{"num_hidden_layers": 21, "hidden_size": 192, "num_attention_heads": 3, "num_key_value_heads": 3, "head_dim": 64, "intermediate_size": 768, "vocab_size": 8192, "hidden_act": "gelu", "norm": "layernorm", "norm_place": "pre", "norm_eps": 1e-06, "positions": "alibi", "qk_norm": true, "attn_scale": 0.151, "bias": "all", "tie_word_embeddings": true, "parallel_block": false, "init": "normal", "init_std_qkv": 0.0361, "init_std_o": 0.0361, "init_std_up": 0.0361, "init_std_down": 0.0361, "optimizer": "adam_atan2", "learning_rate": 0.00191, "lr_mult_qkv": 0.7, "beta1": 0.9, "beta2": 0.99, "lr_head": 0.00826, "max_grad_norm": 1.0, "warmup_steps": 233, "schedule": "wsd", "decay_fraction": 0.344, "decay_shape": "linear", "final_lr_fraction": 0.0, "batch_tokens": 32768, "max_seq_len": 512, "doc_mask": true, "train_tokens": 376300000, "max_steps": 11484, "dataset": "wikipedia_en"}
MLP neurons of a small language model. Each row is named by its layer, matrix (up: input weights) and neuron, and shows model dimensions 64-159. Each number is 128 + 32 x the weight over its row's rms, rounded and kept within 0 to 255. Numbers have three digits each.
A block is one neuron, or neurons of one layer that tend to fire together. After each block is what it responds to, as a language model described it from the Wikipedia text at the highest values.

L10.up15:181096132129151177088146181064090157122110097170157121126146125096147109126092129160135126047141136146099102171128157086076114067125139128203087114167142122126220157136078174113132142090146176085168166148123162082111090129178154164129096071127104146128121158127137132124117102128117134076
L10.up67:145126100144135152165200139078157133139117069118129180153168134123079149091062096172116124100108152108147153127126155136075163150157092107145075124207150103102140110162150107154199137163151134131122132184162124145142159095206100139159112137173090164167152149157105123131097191152161128132
L10.up71:165140105101106164102176173114155131153150136161151151067182094150072100103104092174144193054107158139138136076155113135123169064177088164096142144160168152127165118140092130152194099131137066152127073096165150071170138092199119128150109161109107151176151155107147142098103123189076107107
L10.up168:180101126132111111180209164096094177147153069142078142153139126084137156183152146153144107130124109087120142153142116120104071073118157116106100129177137142125143148168102210139097144124150159104124152137149169108130100039145145147117104096141148164159149135157148160110121143153105145140
L10.up191:132143098063114082091134150122060111100120120160098124090142116142150122130108162121098095146119094161096135141152115106082110104127082061175058124173213137089135176154103115180105131118200187139156121171144080166148102079121123058107118148171114151101104101159164127126111158206151112102
L10.up260:174180136114162092118143179102139142137176147133169118089095118067165179112153125181132171115144178113084121180147051202091115106179118131121107093163125111127122195117100164117138148112151104078118157144131147112077147083203178094108138117166146151141127119168126168161111071134119176129
L10.up297:171119179140108091106117105126118117129132117113169150162125124074157154106100127220125135039128103119099083121139121125127104151173144075122102102138108118091179137155107186113172086143147170114169143125164133098117135077200133152189117108132135152148089166134105134108120198098177128130
L10.up321:125094104098122174203147166108134107119098095126109194082108143096079140099107088098123080099167174132143182089163085156095118161130127111126090168145183187055134164111146084119174126131151139117087123195122111094134072111155177154105095096157097160133106128128173167088110192151108088109
L10.up362:148162118085140096140126121142166153098128141164135117078156150083133036173089108141133075155084138175076140170157110105115176183146131058119096211157152108113169138164130095092104105127152122126186162147146136160088113093129166087111098140114078123182097121172105077159114174172186119137
L10.up480:147149086077118151135147167120146118141132085118164126181207148143079147120074159148119132086110147157147145104104118141105171120163072105166149085119122188155148185155143115180211110096087134115130134164198102135167110134171094143130162094189057145118144087130096187124111113147110134110
L10.up557:109151152133134159149096109102105138135100129122182164157165133160087141095125079171145114156166123154125113167101123108126127130099089120144091092136144069124136203161166164161117169094088141080101207177145097102064164119195193192098172149139164127152109104112065140152080118132143194146
L10.up559:167164121094135190100148113153086108117108169116103114130147108124112121070127171160178098134077188169154065120158141149100127122193149111110107063169142155102202138158102121087182134146106136123113097143128131163091110122183125165164146135096066163147199144124212116107121163181116135152
L10.up560:102078117119084147133164157076112148119105142130145170118134152117102146166143121128150109150105143140139183166107140125104167123128114102149041080128171077092100152123132081135134088140156129113184179171107160123119089051182101118156179089146114176153090203140115140146084170148101134125
L10.up655:095075096124134210133098132093136146117098089191111181066130156126111134104095154153126099095118141146136159061144157126128152107177126121173072094127117100138149139176113222121149146120164117154160139158137074131156095075135080159189115122139136165196094150125131161123122140191171098091
L10.up681:153136117151149084149142112129147164127127098106117151146148140121091152104173122157161103146127155102161219148171153149118125131133165138122091145124203094085141188168083131181166053154152129155148133080143157080127117101120152129141182107159125161182134190147120111183092158122128130161
L10.up766:112104135077104127186165175098158178123137069125081197156165111108126151161104112123123169095143057093106174154129106131100086189179096117141051115144148138122157133152122143147144095150160122127146130129114130175154072124120079082182111172138155177134134151095143133126088139150138090091
Responds to: The first token of a new block, mostly the opening pipe of a table header row after a section heading (| Date, | Year), also heading words (Early, Over).

L10.up23:120170124118150089119155091099121143073134154158165196167165150095053105135099117100115081147091075100157113101092154037181145191132117161196113138152120103152161111118160129113083145098119156099127127148108120147106112107155148155140119127159174126144134126151157177096115122128098210117
L10.up57:093195117120106131190163178116095120125136051148124154121130139108115137159095152086137131127102167138147186143140107105110150164143089068110079092110143134056176135133102131113149114039114175134143168197129169098162114097110107112075154169136099122125112126120202097110124119188084158131
L10.up143:118098116081156154143132151140130144114125110150133172135168144110087122128074128113137139093133065072172090053137121091132138145126115154190132135139103097126153141149132130145115172131132145089166172099132108132124124056213142197092114154113177156156134078121138162150105142208194118162
L10.up206:143068142078175096106148163087173148140137112110129132149118153097130127140103174139114187139187080137145081090125157108122131076137166068068088044133103146095154113128129120192133040119087116186136130100127120056155132078192096189154118180127128202138106131153104103116112169120101136076
L10.up304:103166177109134071144119117154183203100196071188122129089153136082182132145119138127162128054166108107109164132111101136097100107172126168130117060207124080092130128163131211105119114116136111081116125130139083119141149080138054094116087155161116164149156117140149084108091155105147162127
L10.up320:082107162106132150119167156139134121099111124133149145083181141112143179116142237149204124124134123121131160121086082106137114139141154075139091052123144156107144154089155121114123139150148072118089129196124139086128079136132133181096101114120171172141106106146138129102097142116117159105
L10.up337:091135114119117148105114162137088065147172142113116175107107208105138078147060153136146121124123104157117142114148084151125124154166079096126046113143128124134133137200171137113141164128097131089106159112112080146087125082139114132181101150136081124137113091069108178128141141171125172176
L10.up434:117141122125153155077178073111172201117156131127124146138147130111117180134055170113126129104140071056160113134113114114166130148107111108220100075171096085133145118159130182162157118148137161152108152098126078133118127102123100162119084109175145149142100105097164097128089225097093140134
L10.up460:096106172160126144172181179103114127089145118088144176124109121148097151118068145085139107057055123073107197139143113095109127171113167045176107108118153114125136157115081140100089145124125078139140151136093142147129162076158136078146153102134106112127122165158155170099104099162144105128
L10.up489:151118151118108200092173133092160140132126136118139181118117142113075133115123132137135130073140126081161122091118131061132218175095052097132112079129089122139159101089140143087123165064093117127087176105095112121127118112146105217146110110133170170173137148075089193090090172089107146133
L10.up508:132133126152109175085192136155106128113126136123081135091116141075140185122088134201128204063111102078093104141155117136083127137202128127133100105182151122059157141179102150158208153199122128177117046127082102093126128096124076193133095117146114154180191112186162106099109157169184114113
L10.up664:064111075146148176123190130116135128105120127132141151131136152090140116118043169133146082112074129085117176134119093113099095085156078105204079081131177159112157117135162135102125127103122149174200180120137115123044147065134138141142162060129089086159152171135148183086108159093114145093
L10.up741:124156123131122095111162148159104111055072139131155108136119104157078065148021125155118111109108130100159121104177161138135154128141188172164133117157152122132150130128089124166161165102103099154163138142132072100102149126128110132146140187173119075148167161121143146138094177116129131111
L10.up746:093064095045165078143129159119192186129139111120096178139156108091105114107120182123152137116127091083139119116183102095080125087091072096139049130172153130129151149154075111168131120096096146122146155211109105157141143055125113193176078152201147179118090162097148137083108123165102122116
L10.up749:153107164152095141125109148171113149102134144091131125136150178136156120139073158169145155128129120157147080170149140118128150116135155162176109091112102107094167172161140145142172125130114182154125124118164069101140126126161096130090080177127166129125150112124086130047105190150104108082
L10.up757:087129164104160151141155142103145100130123126104169220141143135090133164114109119132140204137090094099161109111185129143167140105110115102093157106201132069142138148138093190137119113136059129160092146140127067141125177113169107184156112150135113157138104141146120118133094161125045167158
Responds to: Line breaks after "= Title =" article headers, and first words of section headings or table header cells, e.g. Peak, Best, Season, career.

L10.up20:155142212057143160214100125177193135080092129109152171121126087110159095121129115149117109167119149115184096127192051148184118175127108167130143160144114107148126153177168148104097180122112139087077155111109121153147138094122181097174162151154137090134140093092184172138093097124135197146
L10.up83:122124123121061160154183187152148089099092111086072153161130110083141063127159130156135104111124079098141107147112168191082181121122090080062136176163120174183117166138123085136103132132161171167108191136159165121125155095165175154130099107144110107186107141162155179129106091132063106084
L10.up119:072207104114072096173204220143106112099099069131086129138125138057125128133149131130176149156136080146133149121095103184124114118127073150118161121127121143139117197118106085169108147140108128141143172172103099117120107087174161134161187132178117102150103160165146088115108178162106220122
L10.up163:063168131116118043139181156178178170145107103106143159187111147119097067171159127174161108150090102088132119116102118107114163172128089091125144108133061147165115188138108064085133088122149144103142169148177110117135196078157122088136116133195110083165086128153124092132091205120086186170
L10.up283:112187180137156118212115088165134152108179139090135155178108142097126085140099112151172097086093140152087116090179090118161118185084140118147146148131170170143128187114141119079093129152158079138102106141137085174097144121119116135106097145214090086161128091161190078117103179141124161130
L10.up384:134097105108085056208141139143095122136155063106108173157169125109131081165161150171158144180130151169057145130098109189100176119108028119155186142175094104099153121115107080134181105128098164097103149136179143174139113122113113175150152131144142150096148193062113062095115127112065144169
L10.up387:081127086105096139136154131120136113083166114147112145121125105127115049163107139170133074148086096142144159098154107098144138125100102068169127135112125115173094153122123038113130128137127079175150171162157098174091084121143148092143117132200074100107139159140167117148095186144135152099
L10.up389:105192154095079115155166198151114187127128126113110168120098124115097057158140165174140196142112100134112121119101154186133142154139095120145106123158097165196122201122075059174117124135123175151097159156155143184152104096154101118152110105132136145159147137118153094155087089047104119108
L10.up450:096224149143128190191168141154123138158124149124087110174128132123136127110184132125114174098134066123146141120124122174105140154108094091143141088139146088196143144112105155174147177128129131083086126127170122151137107111131152092098143090129103100192105099155129072114112117079130142188
L10.up492:154170120139135057221155123135117101170140115113120185195133133083137148121148128139142133183134121158062120148100102134130147177175098130117186111194123123147138157114122141120154081125076150069076100139191121184101132122082111177121118087103155100099132191087114102111129106113084182151
L10.up520:103139109141096129175158133142192164063120144114107107140086122096124151129146134123149115141037099140093151123090121112164097148144098149181142094195121098105128137133172120103124162150063104114178177129148150170137152102179101086168124076126160109145105170140094092125104175096134111164
L10.up528:095119150119094113106209129112125153122150083105130109172153093115163096133102096125130081097137109116157150071154095062118166142165141101149127148178095143124124112107139088068114148160146088152097142188130176093134125106194129094202133114151128149174121155085178129117089105122113152159
L10.up622:142148142078144072145158165065186102121154088138157134118089131135172181155148149154121131113097072170164109088137130102097155164094065102139123127142104160108114131082167160139123070117091133118089120131095139101136138079190101111140079161136102105131060153148173109120118159132077145116
L10.up692:132161168133136117157202159140107064168118124132099116194138169121138146144121115142165178133107116100112151121154080106116150131126131050118076138133108119137123115136118092109149132145072143092139149190138127164125182070166145145110133109138073098150130168138134111144094156137123190114
L10.up697:097182138116115163107164122135127126120104134121147148154114089119128089127167127096123088149124116082131124113116165096133206115128105071154124121133129079151130216117146118112116169072038147142125185138185142168097158112146125173158141126154136079145076104119096118130092165111128209136
L10.up725:083143100157145131156168154155086168107149136115108150195134108156111135173083103119133141167085083091102139150058139126134154143116096087137135106165144097142111152068112094121131066114135172121135156139152139113115119094158123079099130144130159125160126135197154123115110155075144125082
Responds to: Capital letters inside all-caps acronyms and codes, after the first letter, such as the P in CCP, R in LRRS, O in GOP.

L16.up675:188128119099139113111170110106108116166117157106101094101155146154147140170140152113131128095133174147115137083114078100141146099118189097159033120132068080143242191118148113134168075155137162133107130099119170125108134131170121126124114090143128169142119118067105084115109200116108110108
Responds to: Final pieces of passive participles and nouns awaiting a by, for, to or with phrase (directed, used, affiliated, nominations), plus table headers like Peak chart positions.

L10.up12:125146071099102175140135149096105166080147124123120124113122130144134129122076147112175117146121158108188114098150093097170172143104161151150137078128105150168179127138145132142114132131040070121124109163168123101143112112138082086110161101117139129196139129121120175064109169094145102130
L10.up47:177108139088138121090136191149147093031124135117113134121102136124148135129095143181110087129122169107140108133116074079182144143139126131174053119090078180112145101105152094107118106097155139082134165140149127153094061141138121107144058112107177178158155165142085129136099173173118173123
L10.up223:155130103149096108129144137174131092155099092134128136142160103095171087084133108082141129111114168071165096135135044084144181097073050146128104142122131126124116120070074104126164134108083111121168177178114118119077125112155173219189160132125074075131145130171109223134119119186090172133
L10.up274:091113094143116119108144101152122080105110149120133143149132138145061097128136105138152092114135134036144115094169132119083144134149105126192097121176130124108133129137131100152135182056099162188113124152151149162110123080179175059126122105163177093196057118094129123091123179099137138086
L10.up327:191160141128128171091246138107106070117153136095175172175118202089154138103103144113130126134138177116151125098167161100138164145126114114141110074164123119057123190126160168117175144164092098157130128121172138130113109013150171142134131120201083118154128106129089176128102159146134177095
L10.up335:118129135146076127161192171114112125122150133161139133135128135128080112158113109116179081090104180179138101037162133121134133122197142111152129145133122154128137114161176116120115137102152133132148083168188122096118118129133115200162108113177058060180111150143184198090109158138126133073
L10.up367:163100146099101099120139105138180179109118103164129115182142087091155014149146101163124148138129132137157073150179105129157140146042150103110152191108183101093148155144133136140115068067142141115138137165115133129104166145184111162189117157154133153147119154133115110191096183149149132151
L10.up375:063149141149131095050151122166147135102142147124094097123144121079163124144136130129119104087076133055117187162134154099183148077118095159099169142118101096217141160118130087055111106113125061156169189141098169170115125158098106091161095189159160103162142133160122159125078129176112119098
L10.up379:099100116147103162083166112111086193032151143216103128108122117131172154135102076155126093082073208117132107145135144121184188126110094161130093150122127118124130118141132114106119097080111123167109148159099138137100140112138123108168121099147166141157096135159147168118097147181118113042
L10.up463:121145117125145132059146126065177136075161099112122128123145128113090096135084093137116096152083109093121171104181119114226176131105116146156107103126101133204123098101173125156128117107156132172189159151147125178100108102149188080152134153178143121164160132151138146119090118160123176085
L10.up496:087146156037129142177149132093129132141110127060098210138151138096084115089067119137104198153143174137175110057088118135193133162128121106157151166116128119139143194142140178113114088092086131128121080145122102099131077147157086207174159143122105143113093120121152107101090157172176111131
L10.up549:116147101131129112116145093178146125101104137164151095142148144116107081163040106133156129143118163103192144072094103123255121106133118155086166138163139144129120111159161097126123125075071123143153225123113102125142142092124174135199122143197149147160110094079152165149097160142157133126
L10.up585:145165150100148133145120057136139125089170107084160117118147116123153091206123112154114162124102167120112164126143117129151150156178091117056128150136059185116173119181181130081085101112108116147136171114184146186139099142119127080089053128168181090173086102107135086080097151145109127118
L10.up651:129118104091113103142171131058112146068161107102121113090125169117150098132108162143164122104056180159200067152121105171113157182073134112143142160107192172148094112164121097098110091113099115128163145125153135179165091074186152148160163085130120133151133160160149178149094135204158119097
L10.up669:136126175102063190158115124152135157078106150136153148143131112078122081127164178157152161111150130125134099039182115103106088164140112105133114130134126161131158120173165045154092100138120096126067213192157110133132164109111162102188099146131209179194118073126184107134098214111110114157
L10.up698:141143168111129154123145071090129123067125126137131125128145139121147123124095073168133096102094158110205114064130109156155132169149117163178143184103120066148171144189157111113093129164078158213150124143148061189174117131115138168153121132129187114162152147091147116128078100158131104125
Responds to: Unit symbols and words right after a number, mostly in infoboxes and tables, such as ° in decimal coordinates, sq mi, m, km, overall.

L7.up118:114151149094146081096169089100127107134137138147150117100125113150135139141117078232101122176140109080156096115159066162119141088132139138119056134144120105116129165113167157140146188126112108101116122190111166138093127127249110135107111175190095179145133089100083156148072124133184159143
L7.up224:123135104114132126204158138089146136115145158050133191194147120085044176130191115093129157136145074075139101103165082107144117132127112103103126089149115097106140188136105159092142154099066124165119138117107117133113121125163131178080138156157095094187081168124136090177098080130102139120
L7.up309:104152206108127159118144109107117112137126166135112201186135149134071110122152066083153119136131111091132133131150089078116140086112108116124098122138069111171156109153191118137111169154117167192132154154141141165122111123104123181126143148176117112218069172043082116118085069165167160090
L7.up468:118175159129139130072138153116136163135144157112075080095144170027175075190140162142111132087181067187153102125113120141170151123065172164088080184121091128164160123122188105086101150111139097136172099163136186162055065162125127135163142121159099120183121158096088101149110122176161125078
Responds to: The degree sign in decimal coordinates after the slash (41.43°N), plus first pieces of split Latinate words like ext(inct), exp(editions), exc(luded).

L10.up50:121139109115053152060152169083121102113147084117140148164134164115083102129161117100139131111109141150114165132114085135118128142178103160163085090123115137117156112159070107130192092094140181129176139139204113185140156129152077084130158161154137128151155093128105114031111177127097125091
L10.up126:186181129126128130107148107109143139075166111127180168171139130092130130142105128105144141126075135147078106131166139106121140157125111165126113101189142096086128134148091104047142101134061144118119110139125044079167133120176109076092107116142083102137157131149176186121117161082119137172
L10.up165:108123131110067141163137076125095114035150140155107201098167157118106145138097173113182126092142124161119142116182129168132104142140106093106153107117171153180121141197083176182132066123166149178186078139124081115115126092137133098180160158117142165105094160167132194083116161129117150062
L10.up198:108128124061131171131163144116114143124122096090162175126154110088149122104133205093132141137107180179110185123170106134158137162128147120163122129166126150077141151102143116139223076150160121171132141154136120090100167094156153193154098114137126194132120140165160121123119190097160104132
L10.up214:103195137094125127149088137094166145091130036098136058152131102124085115150107128150120125091154144116117204125124092094117135102175150140145119155182135117129175118144050085147186145114146111144157120155203102135111152121130162063172068142203143132151109134089122124114107165165173161115
L10.up229:122114118148111181133142095124137137102094046169091185118123117081107143157137140145161118114153114105087136092139110159133097125144101097069160118093127120122156186207039109180165159114136149177153185144159100147152116149150144152169102175182138148188107117165124115075101117162118115139
L10.up272:118096172135147058167131130123149148133167101171136140115158095122149128099136164105180109095119073095136112110155110135145157158150141155094111079139135123134158107152097137161124084095097100114119094191180076110117145112191094117120140157124102105137180085112191126028097188072087135122
L10.up353:117109094125112139099181130086146117116129058101128176133114127108124164167153149163103164098106123184087134093148123185148194164129147075158130120148150109084142111143104162125134071092112169141151129109188062130155155139138153126141176087166139132137089204157143129097120182096110075126
L10.up392:122151113081105119149172138095102142080177068133182163131103140122112138099114118107176091145121149138108085102151142143160130160125191122157093048125144086061118168159124144143116124106111097171159166128137139148104136104178124142176136145111133105184134112153177150128107157089111162135
L10.up403:119119200133136107103130098160111141040111160108156139163112177097090096075151095146171066143120103136142110143160142160121120144132162102095110152201149121118137190124143157112120137087139185177128180083165047118107160090150161151157096140142102144154102088091147113139127178111137156150
L10.up461:140138139136117053153135128106111122068090087113121164187115158155070131120145135152175134156109142127100071096115136147123140119094151108101163100184181090151186153170082157100141145055118132167125137094157081106132149104176124141116159147129144057192121131190169107091120171144136127118
L10.up478:111126150116063113116131152129139091150154101095139159152111156163135058120075104137171200175110189127122046101194111104109136096124084145089102145079098178091162128148122112166115146098122088154081120141112082100159090122188158116158143209113116125190130128138127133110103109175171122203
L10.up514:150080148123082156152152158149048138125209088178151101200132112117157178124136077129112162139140120138109152071142072132157096123116137117116097123153171143104171141167125157193132072095145186170133111124141111128098131074108180064116142173125129151138154105150163109075127126138132146151
L10.up659:154088091088144158124163131088102116047181105115173167087116129140149121141111146190112161165166126116081126130174129124159107078124153077165066106120140123095204102188122084128105099131149113186117086151114159137141142091188111105107158134114189105121162129130150137103108139149098061063
L10.up709:127076158097055131107171135115089131126104062068086176150163113108083114143165107155121154143124124144138103084125095087158162128119155159164103094050135162125154142106103097131147126080122106152090141112173062107173117114171137144197169188164102112151096093122103132127114181121112112079
L10.up729:137174109148087161118140141081148126050116085172162134148112091079099137123130174115134089136183154128110142073152142152131148137104104068142142105123205116093150147158062095163126080116075127201209152144158136115121116094172137120168179138190125177146110172067179132115094170150111103135
Responds to: Line-initial dash bullets and pipe cells in infobox fields, results tables and lists, e.g. "- County:", "| Liberal Democrats", "2017–:".

L7.up66:134164139107059080131179137124181200106094175134151122099152138113161083165085155152170140094107125100163158161150126153159139137122061101165152171112122143131130103132129091080139057099109152132145108116133106046106147115134114133146173087139152140135117185127153101107091095121112151053
L7.up151:070171126099128109105171126171174128079137132132066098139095122101135168158139116138150097099117142177102080192143113096172111149144143173145129143175089178151121147119195115064134126131158154094114155141121147178121126091094079150121155140166132147148098151176129195185055116125098137092
L7.up321:031164090076092110143183107055113145133079091124108174107111149079144116172092135126170143098096132142141186154115119195159123150104067115137146177167094126112123116204094118123119101136151154110137118166125156162141089082138086161164163147116147141128081177148138152138102142152111153076
L7.up708:098189111073105113172173128158175139051142121114083137160087171085128112126119151205178112131047145165108134161122116138132120171137111136100144143196092179136113125161158106076111143146154204106136114135151097137115096056170085131075145086166108103145147151168137105212104107165112139133
Responds to: The last digit token of a multi-digit number, mostly in tables just before a | cell break, as in 22,276, 54,817, .427.

L16.up94:108163139110123099159215156147169129119185140099108166178130160055090057187099109153166117116076130154064118174141122070095097065124114157128112140163149170166125173120130151081084137110091123051120138154125127171128137079118159127104125097162091104149130152167198151127111123159116133162
Responds to: Later word pieces inside acronyms, initialisms and alphanumeric codes, such as the ID of UIDAI, the final period of G.A.S., the 40 of SDP40F.

L16.up668:102163121064097125126144158104116147064142126136176140116163146095089137096134164141101158117111101110065135114156107150119129137106150079130077200118095156119152128147148151148126109157100247118075174139159140122180156094199140103148121135150139154153189144091173152161110163141123104147
Responds to: Table row and cell pipes or labels, and copulas like is, are, were, not, in census, demographic and stat-heavy text.

L7.up419:124154149096136171080114086122159144144123088128125118108133117138107202146105122238126097087167124131099078140115146141135177132134109151112084098169172076131148143151192135116117156105203116120138152171141128151148140125134084109130094127168143145162128092089131123061092157118112139136
L7.up486:182141157113133130065132096093151167129129133190132148129176144107094132140114150122138146054143109097117082117115103139129194155071128164105113106147158131169121115201098123143171169089128172092136145108179082115159110116194162158101085056162044160142121115111106097081094085126106164132
L7.up605:145116160104120174100116088128157186073166136159215126092113132140082158170141151140136093075073099080151116145126125083163176137112121137097121114145147084113154136135172146114130127093148143124112190135096146147128160066137130125155097107133150187165156092169132144077119142067087190113
L7.up628:119168163140151102127156149103124094103158114113195123158160159115113110160090121094138148046193147139167117156180086139159173117102135103108154126219167142123113099185163125095142134089131108118177109125169144100120050077124148211126082094191068156117122128080191106079121080140126163076
Responds to: Mostly "Bronze" in medal tables and colour legends, such as | Bronze | Third place; also adjective stems before suffixes or hyphens, like clear(ly), short(-distance), full(-scale).

L7.up120:134209181083153113121167150154111113111142135133148124172141139122133052192158169181148155153140129120118105135157097172140079164113135102100166115175126137134155141161134195091142165142095105080111116122145149153140119066177139172084144111152127113148171185135115129115061117133101234143
L7.up373:115165094133159160126132133140082096106111108083154141117112123138112083121113151161182113153127175138090116122117105134128147069166081130128148163145109112093156176112101195159102144099112117103083169112121142103155067086168119183160141145114132094187141110097122162123097158137110178106
L7.up381:118131132115147177150151122138146125030138115146168103144153103128147135159117176126120146149115133057133103069107168135105110133122140113136144102158143103124139149169075174154149180114073141153200127134107069179126144081171119152167112140151139155156157079088092098154080114116135157138
L7.up633:117154092131169168107111125092168166132157137097195160132089116169118127116093179141134151152105068100148107073138158144115132122127147052146131096150101154117136147108132135133126064107106127132077188170125105079125131077131149139128102102112107131177121122122112127117085120100125173119
Responds to: Closing = of a Wikipedia title line after an infobox, such as "= Littletown, Arizona =", plus blank lines after tables or title lines, and some first word pieces like magn, comp, cycl.

L10.up54:137131158155106120143216071121130196059134148163135139090118163140110070197097085093135136090074094071115107173131118136102150145132104114117101164190161079117148104151172160126116136092162089139141142162133092090126144107212122135088115102165114078133168148116140130071104099159112140131
L10.up65:143124193062143149176127108126100138135143129123166174099192157121114117157133086143125181091061168139126151103147112151175176103128123128124107118123139091165149091112099116183113142099105098107105121157142134139108159116149186153139075106143154085149184052114137150103114146117138121140
L10.up66:154094139145120187146131125122103129138134152134191111209206195112059139135106122147150078128133114125141117097170120167119105093112101148165059062086131121144174086130127137153152149043111185216095144150178128116117124133160180169111140081127115132158162095114129152138112159119188098078
L10.up75:194133117136088127073155118169060128088166102157167123121135148116137117108133134099127094118032143105130111129171118117081144139150088100145085179126118031097163122140070118091150170120166202153095154094187130164130086096172123142096121115147119158148183074098112134110115185093106132110
L10.up91:143168135120143063128105110098129179123097135119190152081116112081072132125138136133169140038097112114119122132166151141103173131247111101182146096189174124100132114141089132144162117114058065138100147166177156123147111132175091168134100099153119074136063110091190067093124173132170140113
L10.up150:145121154083063043113169078059121189093138086168086107058171153127181162187135092140137118120127098083105140150111087108173184082173163133132125100124155089132141114123111102088145158107124130123130102130141119173124088122147123152095129110118163165144159107130134128093107154120112127177
L10.up207:163126199118154085172162142071167143088151173119096173140180146091061171171167110132160090055104177091115114118121131164085121063148109087126106105118152106124214137134117136124152178123119126166107109125153129100098131124137129166111163127109081184121196143089126135105122093102131191153
L10.up258:170108170087154104167168123083134120139170128130071133151173134114065125161168101166104061151103102165141097112152072171113115098111101153094088152139129116117146145220078133135163116109097108119143156191177178141090154130168140161148115105154042146160172121163169144064099117185102103118
L10.up299:177224118097156136136135087097137159131165047151112096089162131144152075153166150129127176117081149103139096132150050132115156167134172115108120129105127113153147105165087064092118155124140132145139144130199161153145110151146151138130142160199178108172175150093118079116112137097126135104
L10.up325:154128172123134093177110117080167144048118104114113183111185161070092122154155104168128077063167154131100140161123118183104167077132111112132135135164110104190134106155061110122127172073098150134076139136159115154072165129151127172111087082186106121148185102107146155087121121122089132156
L10.up347:152156179133163119089171083154151182098160144125145131140106152100129136169109111128118128092141115062094098120099144150173175135111085082064145107144116065155150131153155187080138099117120104088101109113140126155068141100114125126139029122163092168122121160137086092102115126091055170164
L10.up420:190195127107098076109143075086103153111128088134152151109101177112183140162075129194160130130145067137090108105081128105155180120200107101106092116191091154143127123126147157090111138116143139149169058138146137121099138132110149164112096080235087094147122109152134121070115201133092123159
L10.up609:152106153099126082164115117117149190139185071085128147157141159141165120119148138187122136096119155144118124129176110150097112099089129130154135112096153155174142125102103073151109165104138127125098123171139045199133086116148150126145106116139129119132120070045134120104108166144143119184
L10.up610:135078152079143153144160092102135130138089121147113202124174152172149084177109174125161133067163143128100134115079138086091157141087155123073078146140123107096158127127137136156101131100032163114079117107118133151151094124164196145093103145107144111142132146067141123130123110089184133158
L10.up653:139103134119109150116180103137093152092194147112143154170166156092080122135096130137130144051124132103139098093081159125156132151096110143091144102139142128169161112139094072090102126111125166162174160150138080109160051121146149138127085114176099112176105112112111127068119120124150133161
L10.up683:131088154127092152153133090134136126119115111110133164146181162143102151124108110140135092067083122079134135137130088116104134129114086130138062114166161096127149134154070112109141154134143172170154127118176129133114095118149116157131136068124112203127159102059128162113135098176153130184
Responds to: Adjectives and other modifiers right after a determiner or possessive, before the noun, such as a long discussion, the same time, its own right.

L16.up420:164098159085124166117174096093111113052136130133155162171128169098118135192155097088126136119098094143076114101130125104160173059123140144080110144155109119113192133086117115133084113060107085157127191156115067137063145164113135104153083099161125109152192137101186108115116170150120101176
Responds to: Intensifier or adverb tokens just before an adjective, such as very, much, already, the -ly ending (deceptively, extremely), un- prefixes, and a/an/of before adjective-noun phrases; also ° and ′ in coordinates.

L16.up276:074155134138139142099131180101070181112141104143129123151113175088098114130035121095153097119114181152176125146164107083150159107075097131163161122192112118140136149072158105113111096130039133117116126136171109074119120105131152097132060119157108047149174121142119125103081118175145149125
Responds to: Word-piece fragments inside technical or infobox strings: domains and URLs (.gr, h in http), units (kg, km), SMILES, coordinate digits, split words.

L7.up61:119097099147097131143120104109139145112155091155154169110178091086079135135113104179138091148133159157110108127165085134106140149136127125152091125119167050121230141109091114129165093107136164160087183137131090109092130073144115111182104069152168167189070147171119102143139159104115088117
L7.up103:168127151076109084159122119090122165186151083116163163124119077139103123206117142136137085114166080086106153134197092105112116138138095129138097125148153097110142119130122150121152080135146149104117116174129082099119120093181107126103085176153128129138100157161128068116101193087214143125
L7.up231:105115101093144169170128097093151145117114053053075146130153111155104133142179110154106057135136175116106133086161104147128139171124083087155079090134155148118204147143088137192180071118127143183100158135120058133144155135154101109176145135167154124173062106183126090111106171137108125064
L7.up562:117131131103115142110143115066047130154129057102119176134183140136076224111104127134104104133180105123079162130165113107150136125110160154176104075149165093123177150141119205133155109086108156174108164149137095128114160055112099123146111124144134133187091158173157144094127115114114143097
Responds to: Markup characters opening a new line in Wikipedia lists and tables: the list-item dash, table pipe, and heading equals sign.